From a checkpoint of a small transformer trained on Wikipedia: 471M tokens.
MLP neurons of a small language model. Each row is named by its layer, matrix (up: input weights) and neuron, and shows model dimensions 128-255. Each number is 128 + 24 x the weight over its row's rms, rounded and kept within 0 to 255. Numbers have three digits each.
A block is one neuron, or neurons of one layer that tend to fire together. Before each block is what it responds to, as a language model described it from the Wikipedia text at the highest values.

Description: Closing markup at the end of a line, mostly the == or = that closes Wikipedia section and title headings (==Early life==) and final table-row pipes; occasionally commas.
L5.up67:119142151169115135128156130145152115162136124121132143128105134124134127097121132113088145093139114157124116157181113104127124140096105172118133131115117143145152133119103127099145121109137140116145128147161169164152077112083182115155148070108142146134159077134112126132119126158112173126121148122108133125148128151187102104129127137119146117109103154123134105120099150134156164120158
L5.up86:110135190094151136116171107118134117167126131133116184151114120105139127117110106134125134138145154143139149140130116134074095113160143161130134142165118147135118152149112119197152112148163120107117157117076120124128130134134166106106131148097146136133125141118079105112141094146075137136104148143118170122097116162111093115158143128168119138114123098175182147109138120154095174102125
L5.up167:114064155147127113106127125109106140137093104142112092151158130107120094109103077162096121127132142162105147133131137125164144107115112120160143143117142174134136099149078116093092202101134120098146081172167109149146120104133112115118076100140142116137111121126119125100164125111131125110108117133165127143091114146175133090114094114152107098108165179146134146116120127127144122090089
L5.up376:133164148134120109093184125109164159121108150141067104150130109116094152113144125108077162102111127154139111121162099124138148145114128161123070117118073132155150138111093117170111154152151152112146142151145121167139128146127164129128156130174120158167092115140143111131111077101096137153101174118125134091088123115105141115135124127094147119116128114141121116140113119110130121099134
L5.up536:110105160160095103141157094150118127111116159115094115139102105117110142124123132136092123137090099133137134139121135138100110128115151185117094114135151105140118129145124122173127137153101119139134130155115109160110099112088158101148120143128131158113184142127114115127142110128138160154172167115154147150135140097158063137133091123143106091183121143115100106113122130133141119153128
L5.up707:158130133110155136203138164123119099142112143112124131119132086120138167136091124119118107138132100144126154091135107154102115134125122118125109130129131126136119110165097135117067116141094105104148079147078129103110114110073155131094115104114155136153090135133112117089180109113084116118139093109115128096139153143131093154156127122127058121121109135121115092117089109130101125129175
L5.up826:097121099039124109124149166070157135142127151129077122112083140104122120119114134126145111160118140101148114132126103133114085123128116135130114208120092141098158142110143111154146151135155103123131104145137163104084104134152134152102134134173101117126183177118115167101143112121147159121125128153137133152144121101107104099125090156116134132156123138136095115103112158088147113097115
L5.up859:151111101112120173112157148152134132140117147114112097182128144144126125122126129153123112172137118153124160147111145101120128146104149094099155129095151122151121144099079119166155108132116132111112103113139113103167108133114111111099158104119146143122127138138134147144138161110128134115128108129164133103115126134173147169193132125182083143153167166133138106103124114151117139122156

Description: Short word-internal pieces, often vowel-led, that directly follow a one- or two-letter capitalized start of a word or name, e.g. H-at-sune, Th-e-odore, Port-ug-al.
L4.up157:127119182154138134125111136154112078125164110124157103116154138112154092087130133169166125157121187113173136156147178104085100104126100140102153143123121096108108115097133165103149132109081136127172115139112109111160107109133135112132117132092123174156120148074143130117123139129091126136114133123115117154182147149104104161172135140111082098126155116158162188150135108102118110079101
L4.up208:141176128122157175109071159167190111144096138142107093146113139122124125121192087150142143091139124117126138110182097148097109100125146089133155112103129124153148076091067119096158107124114170134155172128151177088147134112115141110102142125146138118135111133138123126118117159123149099140103113149063109118164150138135115136162160141153143125175124155103131098133100162141111130129121
L4.up365:117155122117194088148116138120165191150107159163163139094143100115109119158094184098137141143150153149144162049129138095147169106105141119144142105144164119108133132138110147161132088126114146131132109160132159142128150072172096128084065129127125128123161122093134132118136127105149089125127116127104111118139119163163125133137135138138134117157120116136107147139105142111098145140110
L4.up583:101130124125131106120106111134154129136111144155126130092107160176135100104134077167157094118138149133158098129135114189108122122137179153096115135141095138160113096172108105078096115140095115161119115089145093084132120137097156121132124110132135163115105107122138098125125067146147127164138093096066123095124127114132156105135105106129101161184152129091145181108143122102120141121149
L4.up694:146151122112150128132133120123116155102172106142133090114114107136101154154135100114098115147089114131182175167138121118166108176092118134122095132123127143127101179142117150125090140112152137076132127109169131119163134124123143109127160112094125157125123111112167143131130093118143131139142136110111143127091090086080124077097071161161138163114097116067122112113137098127120137151130
L4.up848:141131098092113111109131165141146133119106132149191130178137084122155124084109113114148136127156146176151113132136105130122133080114152128148168092100099072102142101113147162086153132103127106145124152111095189130140101126106116092129122133150182173145128113089110112080114138121160110088118113131083081124128140110128122124128118123101132138133134116124114138167142115125089133149134
L4.up939:141128129127166104102131180152131151158110125120148138159137116168179150111120106181139152164117180133168152114129084155131105121117127156106160088106084156114112173119101137120147132135116111114095113089158149163116164134153166101137118154141106160126121142127157176126138133146118113113162109169100156095152144113129123107147169132120116184142109140126126185129135156129097127114159
L4.up991:137130070133126095127125147107144135175116139129155125126093105146138149121137110135128137130134154087167127174142171126161089120150130133130119119073096116123147142156171089102158109155115119169111094146117105084148145147115118103123135107151133111166157120113145121127133126090152140096121085134116151177146154097121162112131136124121158159173122145157105135118092116148169121153117

Description: Fires on closing parentheses or semicolons ending Wikipedia infobox lines, such as Population (2020) or (150 m), and on a split-off word-initial "d" piece (document, detailed, daughter).
L4.up161:118116103094139116138131122197106173142134124127108108098132090158110108168154123158104129098078152163170147111106123155137134125152110105110108127150113120138116104123164112146146096171132117109153190113132120139132121145139160090102181136142164173092136123090142151135168111121149112179123145135131162161135182110134108126155137113125130203137104141155152122121164091112121139145132
L4.up259:111165098098148125099175106142115111153167105168105127112118148130111136133132129121134077131146142173127110083075118153114153150119134123138091111126142132108146126149205146120132133104088109100076122159177128144144145090145124145128122128149183078103107092131125094144125122143167103102129155140130109147154114112125162104138129116122112132147175161165131140096129155180142158128151
L4.up335:146124138125122117091166106122164100151137135102139167101143141144094156184132128130108170096119112156164121115096146115072145149160152151137145117153130158102149126097120106197123138161123082122145171121111132158158153134143129108149155140134107113108113154119164097111159117096115124103136107146156123099141128138125091123120154148124137146123177113142131171153154107097103137122080
L4.up356:186112176109129112139150130143127102117131123098105106123149092135087115133114158116093149133101136134116138140118141093095130135127125104132113151105139156133113129112136115113145135112102127194151193107122173165210142138119132101065091102106109192133140114101123114125156115138151128170127114134130175084148140093109130118151105117126126110113091128130151136131134123170116077121118
L4.up494:167162147122156105124095117112127143132102121157110143151135133147117149138120149104112134146120122165098077125107120137131067182119096132136171094140143132132124149172145105141109113093123114118113131119147116122152131140120127126152110138151089130109138148137177138144199119090136161127125122109154113187122131127141155102106129108142127084114091144133087182108145128145145117121114
L4.up684:165059116101147128142175156169095133134116125143135148120118129129131112090169126141139106124144109121155140136106160124100123135134159128110159135110123093141113149151152109116124165125137116120151133123138129119155169144116187109105160132112141135140119162122119117128130137146128139118151141131135163157147129088135106129141119100164086148135084110138153125145112128172149161131105
L4.up855:120125148118148159103102109111110162108160115170083166127178158110139126121129132073066114122115151116160101108192121116131155128135138138107113133115136152134145140157142114130126107095121119126131113098140142129132089111145138126095148139153130145087165141126146122138122142117114102164107155105112136143140148133155122169105123162150133130121132102134111137160115111141140135097129
L4.up987:149142126112139125092097101149125154091173150113118096142099161127127112154135150137121090159141104130137149127104138126150097137116082137120076146117136143114128087101118167102136121196126110114139146102129109123153141155102114075112143121111180202082113132133137133125126125130130123113088134132168131140105120098124098129101158114078103161100113134080131097109142118155127139124090

Description: Closing quotation marks after quoted phrases and closing == or === of section headings, plus occasional word-final pieces such as ep, ans.
L4.up230:170139159167162112171126130143115142139140078121124138097111172112131165134161126117138131135137124160131154089097097100122159116151128151132121148120153133104069102152169188134139121157121128140132094120155133142080131119114142145117132099129094142147129123124126122125136099127117084120150160108092084104150135166134061099167096128131114147134166079145148145146107147195106152147139
L4.up239:151124077156139137103155085131109115113124106133125149117129108141088155188094128118097141180104163121118132146166157142141124126112111092107100087090144119100147092126134142074133146157127115105163114121149127158129136113148163152125156097133091137150179166133144182087100186089145093163077164102116119143110148125129115103131122126121115110181135118141138146120108119122134121136104
L4.up308:178128138138154150141150095170127160142129131149110113091132123147120115131082102121121125128112106160126127094135114099125136107159123140146149120135128153155139142092125115153120137132109124165077109098188114126142112113143159137101186098153119103116101168152183149114168128127143129179113142106102107106093123138161113127148129152118132142112141109165111160118115173102129118084122
L4.up333:138119102145181127159127128157179155139118140134124141127109098150104154136111118151098138181102109130148120130154072139099125127094099124155090143106117127102117153190111123119092117150122111105122104092139119144110152106112126142142106123127106091156144102097094173101122108124139146125136134153171093131132142116099142091148114133132107102115142149136132132124084120134118171109124
L4.up439:128127160147133116107145105163118145128110126118166125115120111130124110134144144119142158168136131144113123114086117129075136128118147123109118081099151086090165089149128139124110119144085083080132179113104123139157152115177127117170125108111121147136116153131129101123148121093146093172111117093164136132139132132140107130116094149138111065128130101102111117144119084150169163150141
L4.up513:163108134093098164179107118157134105115134106103095136108114110143117131148176134122137150150101152114112144099110102112136160154083139111146148093091140096159122130153083125131132101119140115124169093126104128100114154155119133184151163098158130115105112047132132132142149145106135118143148141084146129095109120113139117111130125125120165129136134168112119111136141132137113095082107
L4.up805:115109182143123149148162115161104138124126148124095091115120123123089137162127112146177117140139126148129119102144139149129086121120150128098133151106165145173168113128113119142109115181106089151079134099129148140135135148113161118118178109144130077130104136117147132168140146115126097118114136111072121138105108129156122121120134148146104143126144131150107086139168117162157102089116
L4.up940:148073163108137125149146116113104096197141115099102065135138134111104108096156162132131120140135109125153144079129145130072151134079180159102134122159148098089112122117115136127152148123155116103130119144142176134124107122133150102141138100088131127124138133081164138152129124150135153113109129142146132114087108141146124139134108113100103103135164099132127152100139097126147115128104

Description: Short subword pieces inside longer words split by the tokenizer, especially "at" and "d", as in st-at-ements, temper-at-ure, Air-d-rieonians, d-evelopment.
L11.up773:112130115145110133124153127102138136136146157143131135135079116126104168130121123162126115107116124104150154099079174174126137130144089145131131129108151140092124133074137153111085136086134079153143140116167156103145132092163117105146104154142161085130128103101142126132145142167145116128140117135103094137135116097114110145195112115151134121137108097105109142110127143150087172144146

Description: Short vowel-led word fragments right after an opening piece like th, h or f, mid-word, as in th-in-king, h-ot-el, f-our.
L5.up35:150135093137128158133104103104118132121123090136102120115138153081154105143093117121120111148148095143121147107127138128152108091109131108128136126152096157104140132120173150105133091127144101110156135090161141130093111158092121114123129096142166131126108112120089117097108135136124155103139100198109136103126124120130142132193144122118170133114140067108090126141095160080116124149111
L5.up145:108149151115101080128088165177159110097169129152095121136138111152151129073090109164111108115138161112137132151101129131121125124133107154121157140098107154101156147124179130111103126126115118150104113154144140105140117154114117126107114162125108152100141128187122119149123110080163127170132111134098132146129115175131139105152126116149153134094088098158128106094150141139149164128154
L5.up200:144105146122106117098091168154115163086100106131140104104127131113106109153112099157131067116095084156164125168102131115122128113127111154134133093178076168099147112152159092130152145137112049126074157105134089151127134131109139098107142099092157124119141168137113120118140120122138140120129094090134169151117131142113147128128141114141133086124099061112124159110128152138141124157087
L5.up266:114117176154160101155139109117143149124077164138127151120153082141151168100146123137127121128123130130162124096117101178144081135098134180140128106128113120091104128102159116150142148086096113126138147156172111118143107141134109113095082101126111157121148123187147072112120116175128105093103129197113167130135151140164154100121143139121094122201140102123094155108136141129152159140129
L5.up454:112139136114179108123112094120115138136127113087149142106165120135113141152161189104126168116128129123130155093108147142118108097143102123137160110124102140121114108104123132123172156132097100146077110143087138138082124127162119122143095116119139151111155133107109104101067083130109103142139119149130141094149143124123138121141161136086139150143129125146114086143108103153166148138121
L5.up686:156148121069154131136083155106109177120141124085074101110105098134125121120120156166122122108136145167145100116160154144120117113078136181162137117160101128089135151128115162168133147112161091124125108084101134097152127083117152153109143139163111118121130125145120128113116101105114130138096114136098145149131146099119145122121112147081128145142113091106113128143142138114115093116123
L5.up742:121136119078150113104123139113109097162084083159151158107135085132115141081140107088130133140132132151146137127148161148113097116158103098156146094126120142109148133114123085110106125075167111124165116121114113113146135106106120137140162131106135127142111131130124144085120112135107169079126096173115161113102163135108154146128120118128115134110114085084098144110144132140150129143152
L5.up877:126142118172165121126092094147126128104090104185144103168135105126139081137138117067104133106147098173133124121129146102099137143123111112142109089163115104120099111109104117134116120144125076072157145134120118112149109100136145135101135155152119148138118084101118094138149135097157128150169124179113157122122134139134126150117107137143134099123067068153122153156084132089132112165129

Description: Fires on modals and auxiliaries before a main verb, strongest on split "m|ay" and "m|ight", also has/have/can/would; weaker on word-piece fragments like "is" in permission and Miss.
L4.up35:121138119110117141118142148164133141090120143151138139135092136131094107109128175130184136128109106145117135099128105109156112150131129144132099124170127092094152171130154133133127143088089131105113134159118164113168103120125154149140094132191141104123105113135084137101118119125118127134114103102145098128179144148147117103116169137125115069105124097132118143063069147145104105133096
L4.up340:148095097114128149150098116107140119127133094129155084130146102138128112112134174150148141124133085142155154126112112081156132134102137135150151125130108126101119108172162145147134153147138122165171148124114153097137108147063173117121150179167165116116113119118186100116133127077135101135129151162171145160187091098115087131115139148136098132121137143123106159114167133117147122158126
L4.up434:146119161129123109109137120111106144137131122122114077123158082158119100114090107129155118148151150123126129160096124116136145116139129122117118141146139138113119131144131091139110096129146085131159126155128154104159106130115083099132104156098118127086119097103096131088129110145106110106153132144154146138151116115125102096096140122124103109106141067136122152105133135106094067120196
L4.up497:138150151146081095145130112135110109137118077126121101085148089128114120146103079124095111113115142130088125096115119130155117114124122121182147125138146079122110124110168128126127162145159144115133134109134125136123146128140159142100145128175085181123124065117116110085153134082143118144151093138066122160152130054113087111165124121182132129131134109143113112122169092094131148090150
L4.up714:142062098126149142091096128147166179142171145086128144141114101143101064114139124126141134128155127114156176085129159107146148155112121108155146127167147131175147119147125151093085117128116097113153130151129147145122132069074175098100100138172124128138124166125107066107174116138129133122141117123120116090121097117153140136112135123117159095116153113135126143108124135136152138122100
L4.up858:108069115158166126210106152128116098110146140118105136135106121122143145158129143122165171146128082142131131158106111095146109086153120135120119149129124141141098159124179120134144148128109099129155129117112139153171088139121117157128137164124114137155129135174170142117138108130161123154142152113095186146121120135122142127129115129131100110102166145090108127062130114112153122134113
L4.up978:143153148124147123110109133123134122135123147091162152114132099050159158096165122138163161104155064138155124123157128112135122117163107136128114100115148134109165137076094153083112099145148144145142137124159181126090086119091144129070115128145115117160155118131120094150166151081122117123118131148109118112159129122136102082155118123092149167157147174140140087129105113102097138138131
L4.up989:130131064105073132151096128138158113161144107107177147126106143137168146123153109068146176118122130114127152124134092092150091097132120103098133152120171094137132134176174139129114159152138093135133144083098150113122134131104147146123131121118168124133157124159124160125118130103149129134152143124102124110147153144136116106119152133151125125128162105103108105130104087110131120136101

Description: Auxiliary verbs has/had/have right after a subject, and verb-final pieces like tri-es, attemp-ts, hav-ing, typically followed by to or a participle.
L11.up333:116178137150132112112088108182157075124155120118120128113114135122098121147153100088112134144116158119101115176138145135152153086111111146161098080139094135129120104081140145121112121103105109111141127107108096110133155134089057137126146071152186112127124168139099127109124101137127088188130139102115145109110144110144115116121147162149141081110105095141111117136135156125109119107120

Description: Short inner word fragments (often with i or w) that split a word after its first letters, like t-wi-sted, con-tri-butions, T-w-o.
L4.up71:115153144132111117095137096112182091143130116133128123079082136161104119126123141081133104110130085164082117113128120135093137105105144115111099118117098124128110136128105184106154153143149144144153160168101141136137113126115167146127168106128116150109140150158104106177141182127123115125137124150130144140147163087152135128113200119132125120129122122120122102155081151124148143194136
L4.up137:136119101168103144114135104098158139156111124139143129054111136120117197109157119116133114115128128125136110144144093160143137115138126108132098100121101103118168151150110108117160113135125105122098094081120118147090182163110134161164184137158152145084130149167109151106117147101103144162093149082143153129114129133107161114138160125163172093137120126118114153125090106123119124165147
L4.up187:129155116151121139154159128105117107114097117139148118121120078143111147156132129145083134073107118133116133112099084119115187136086084146079085136118160126103148104138134138164140159106129148128114115089145151143121103106136127129101098176142104116091113124160129161087147084130148133083138155109140170147117115151097100121118108110087175151118146133120113121117172105138137150100116
L4.up292:115171131112113137116152085168142132139170105114139092102128132109129127110131129113137088116155109167100093142097105064098131123106138161098124131122113127112139127132113125109135123099125137163110134202166116090134129135151163110114140164161129136121127155151136128096128170134147140126144193116163097098117151139146121129156124119179125124119143102133082168146125165148136111105124
L4.up653:145100145151096142069156159136113130121085124136109164095152139099103120132113120125121135128100092092134089086195127132132119140125144129132081048121141107125144138149113144169130123154104151142139115151100098091093124102093134124123116130120142133111150153106159156105165161109092149138104094131149083125151155162125130102168166114138126108155138101132167128158142185169103146102118
L4.up779:132134082131141125118140131131077094167108139071097180114064097128111141116160108115121129137147120149108123143044145105098153056156130151116142118098098128123124138125117130164137157124104099150105175148178115126157148105135089097134147137083101153127120110111131069097125151120130129141136133170142114138141185166137174130156096121150128162131138128157098138129163114157112086091089
L4.up802:127151142125124116149167114122197102091136111154059146127128118138154108085107082182146099072140077114121103110146114128110113089124172145114161110101135120122136100160155112079096103102139115138146113126140154147120128105142087108105091141134161136103086176137136129102123125103134163101116106155089115166111111122084128137109173113129137087097129129106091134109119178117102120113104
L4.up1001:149102139137108134104140073133113145119068133153112124114114113063112163111163106091133138122090161146178121095075115100152117129151119135157113133148176127161135151110131159130126128114106140126132125162102127138181116133105194168082136153165175127157116122143142091080119128143144111164156129128164120155148106136162175115161140107168119141103174115109133130139134136128101092157163

Description: Closing quotation marks, periods or parentheses ending a long quoted or descriptive clause, often before a paragraph break, plus mid-word continuations like rec-e-ived and rec-or-d.
L5.up75:152111122130163147143135124139122192170121094134146151129119146121145154133067121123131101124149134162136142145095125153113106132149114104128136135147115129116109142092128181118110187106131103107152121110152078185101166155125132134134120098084115121097087114138173135149163120132145139169095141144113131110094106065138170137114115150109087128112143123124125155153115136118122114171129
L5.up97:136141146161138099104140140116132107122112171087142139112124146134136127142106156118067172137115085133132116145134146130123109083142106118114101136109109132142094119170137165131149123130122138140103164131147080124134133113161137118110164139084175091175132133131108152120147128138143155160105131170157133085146126177128145112095161119134178089136064044120093087145103076117171143155115
L5.up261:189103134121144101110131156160134160148104124064139148075113095106139133121108117112133092115105131118113134112141111142129151150113079146087143163081093123138150110136167147123098132138120130118139165109120099129148127104144131089131111081071160120159124160154129108102155153093152189139088093147132149083141138134093109116157113145128135141145131100152127099112100105136115151091126
L5.up337:117126145174141138143120100158095165105128117158141106132157122105109111131117104083110132090110099130169131119098133129143106115090146115173130123094059118117108092124126150162081131155116120114157108047116141100106135148127141172139129101112106139079141126133144107102136144108113121146086152107179093177076143137144101088095110129094110128161086110115096126126112130107151117164085
L5.up484:179098138140103119114122143168124133160132144111118135149149115119125189152080136114117099091088120152131116073153087182137123099096143157152117121101150149137109114135136103103147130072101121089139161154112116139121148119165154104147145143111086144141121151139101105132148125103159117131122136108131122101151155111104125088140146120085131160098087107146118171150100075121111114175128
L5.up499:140160085154096146164141107136103120127116151119115104122104174142105155127128166143121118144099113128142146108129123135112145128137105114172176111096152159135106105124134164139112138139138139095147148156153135135131149164061088120134122113130133150134104146144141152067113135124190115138146148154105135112112178123154145128125123112128120108143125105156161137112087164090128119167115
L5.up618:133108141114124096132135153176132101126149118142079114146192063128087120097114132142107095131120179131164144115124126139083116146124105154116173163115158135144114120138113118093101151105150144152135195076094112148138149124134104113149161136110147108153142112080099125131144123091098106152109132116122116056082138150118136113142166134130182190127138148152107143147115121094127136085127
L5.up972:154095128132173129136119130054107088174118181115103134133160100126151146155111167128129146103129114095149111142122090091105119133122126102104112146110142095125094152157068100158128122143147109119113112165142128108106137132134122084130157118126120087127130067161113138116125135161150144131143131140134129064146114147148153130147100127102142128117126077121142140148179122163202132112118

Description: Word-internal pieces of a consonant plus short i, mostly "ri" in Chri- (Christine, Christmas, Christchurch), also di-, li-, tri- starts (died, library, tribal).
L5.up4:145126151137156152127147098136146123093171065107113155142114137130155116124108117128131090115150159107089091122132120125115124156114125168091155135101101110138086092135157151129130154114117133156117154123142133152118130139144119133072105168136137183126108135120095148140127138139144101124111141179119168153094121167172112126096137121126122137116128123102123123108143112141138154118114
L5.up20:098129137105129170124177084150121150106093097125150115124084080110160142120127115124138082112130108115104091172116152098112150128084109159114140142158128131133134152147121101153145157117112158099153141100163140155120058149114129082157104132118110155110129160093123085109111093101132133134110096122117095109102153126173100147170103147148147106125108142100121099126136123086110111121140
L5.up192:150146142120090165112125144117140128158112115125116139129122118101144157118097152140131101109119095141159101179133147150122111142126145135118126137131112119125073122113134114143127136156128137133132113169082113134171112113070092129148126134103107201109116141109159094097096127119181118099167118099108098166119085144109107097174110139125134088165120097149096113110169137110168099074137
L5.up313:132097101110134148133113090101115147125152130135154135127069112085106137146067109123097117134066133142130152106123134147128109079088128137156122148149138128110171111111107142112076082144107102101102138148142127130134079118128152108110122122149146119099139120091120122136139131130089114171156125116152140132092157160172114079167132123079128133118114119130148146098156114082144140154132
L5.up382:063088140114130160117178133107146139124134140105151151128155116086132081115169123162096152093106098167125131130164118188130142104120107136142123094127096182091102112085129131152089137148128106125091117123110166092122123141109129126111146130142109110139128184125127132129183132140116150119146129104115061086166139124112155112127111110146154109131107086108098107105156113154096127128111
L5.up563:096090166141111168167130128148198151139138116116120115103155123113157117117110133132169138146103125108125129111146139124152116120082190129108121133140099112146164118128114105130122133128121106129125099114136161131088129164118136108118154142146099157137070154113165133092117165133149135113114153093102128137170103115135096125125159112126185135122120099148143125118144103108143134124144
L5.up738:086110074163133132142132104098127125116117145063125118121102134077122104110111122098115159099156138102121191168115141139154110127140154098113135128118129151137142145125107092139126151137149133109117123127190099136148138124144128119134088141124075142104105115079108135140140132104141088119143123170124139139171129137117112171156106140125121159109086093148096161135134077153152097130088
L5.up776:125125128120153157085162167163156143109165151122168182168093123116147138122096110144121124161117117113124104136129137125123139122153166134119162142129120143147109163189151097159106156133125148090145169117166188092098110125108118161122112123147109177150174090156104137120149137146163146127124112127135122093090132138123104137092110143159139100147124122133112120124126103157155097114079

Description: Closing markup just before a line break: the final pipe ending a table row (headers, election results, separator rows) and the closing == or === of section headings like ==Climate==.
L11.up793:104091143156174108116163138130125077172151134138120122154138112148120132142141145172097106107104110099106129119165097098110114078149142146134156122165149107134147144117158086121152149093153163151172148159079116150126076101129152176095180147138134112141140115164115168107124140119148130110139154124136134109129149153129073110132114160147129077178132140122156156124128109133110123130103

Description: Short word pieces in the middle of a split-up word, often a lone vowel like i, si, th, wi, as in sc-i-ences, requ-i-red, au-th-or.
L11.up196:165174096133112105128146113130129079128101142113110091112119096159183122144135126137123109137141123129115107118119157074137106143165142126181130108127103148104101162126112149130158161128131182111164115144144077150130104142108146150104115124135122141162087092107095120119109118129120123138119161121129124150129153107097118117141172110133148106123084135105085130166125123064147117135131

Description: Fires on modal and auxiliary verbs before a verb, especially "may" in hedged legal or financial prose and would, could, had, has; also mid-word pieces like ur in church, res in corresponds.
L5.up79:131193136114112137144131125072134131119145104135071104148118117160155146113132106080151120098109139143151084086127072118148125133118142134125110132144138175103153120122146114105137146147122076140135137172144133125194118113098080120105144098125150157076092110102169146149127099100136146108144131134124131125139095122170125119118105115102079145154144097120110103123133116084108120127101
L5.up131:157148123128150144123115129162114124153115131085125141129170097126127139106094106121164139137144155147148138136106114109148162150166124125122097134142114115158154125160223118129114110136103111128098083119117115125139114172129100090186102149110139150132118103097153089111105138103133147175150134115155116118118114100133122134143144125126134107071142120141133141160115144154143085172104
L5.up212:116059105117149131112124146181144153120133110144129119113151155078142111132119121110137169108118100103114173156116108130183093144146108144153159125113114134104147131122137143125173172098097110106127152146150115147124114113101130173106089174136127168162149117107095158116151088098127111086110117165102089142148124101128135172132114122104111129125133151101111158140117110089112161117123
L5.up226:138118145118149122135109137166137148136162161095120166144173074119118148124116151119117116121108127112165134123155096140122110134142130134104094092108084104131121173156124118128125146121125159109118119117151137133117138110142073078118159113161115120114130116161112101076130100111113098144121140131112126161132124087130124097153135134060126125162137137091159102093161111064122116131104
L5.up357:171143133098146131106079131125137126140079116145064117123099125112111134105124101121133126120108083074144125117085134109080123138146133125178090103119108152133142112122088127093108163123140132117160145104120100154126129083139093110097075140120145146145098161153122130179093133120103115158133117158111091138121153089156106115092128152119112119124125125105091113133103126130138090140130
L5.up636:123094100097140125098097130135122144127055121144162106099077124102143141102152122105087112101084107164097092123117090096131153165140134134147087160107083118146097086185150125163125107083070119135112115089123128066116159129142131142133150140130137163151131087132133124139114134131146115117129121122129118103114139085160099150132138124084112120143164130171128144100147137135136145123115
L5.up731:147142121125084126132085100142134090123128158127107139182113126079126095137171105137104133143127109162100152179107095116164127126149127162123128107151135115125105090123148129161173093134111135099157152166138119143103127131107131139139100136126128166146114111116131150157146142081122042142149151127110128140128125102164139101136118109129139121129154139113126112128139145131126154159133
L5.up965:133096094129131124102143148150159114158153122141132150125177114113134102116147136120134136144176114177115129170161112117122121135130107115147093136117103102142078130128121151087142139153101081119177117159133116120168142172112128102119124098153114169116087115098070097163141094095126118129129113160114152150139137144129155129143158117113100141155161080139117132111116141114135168147150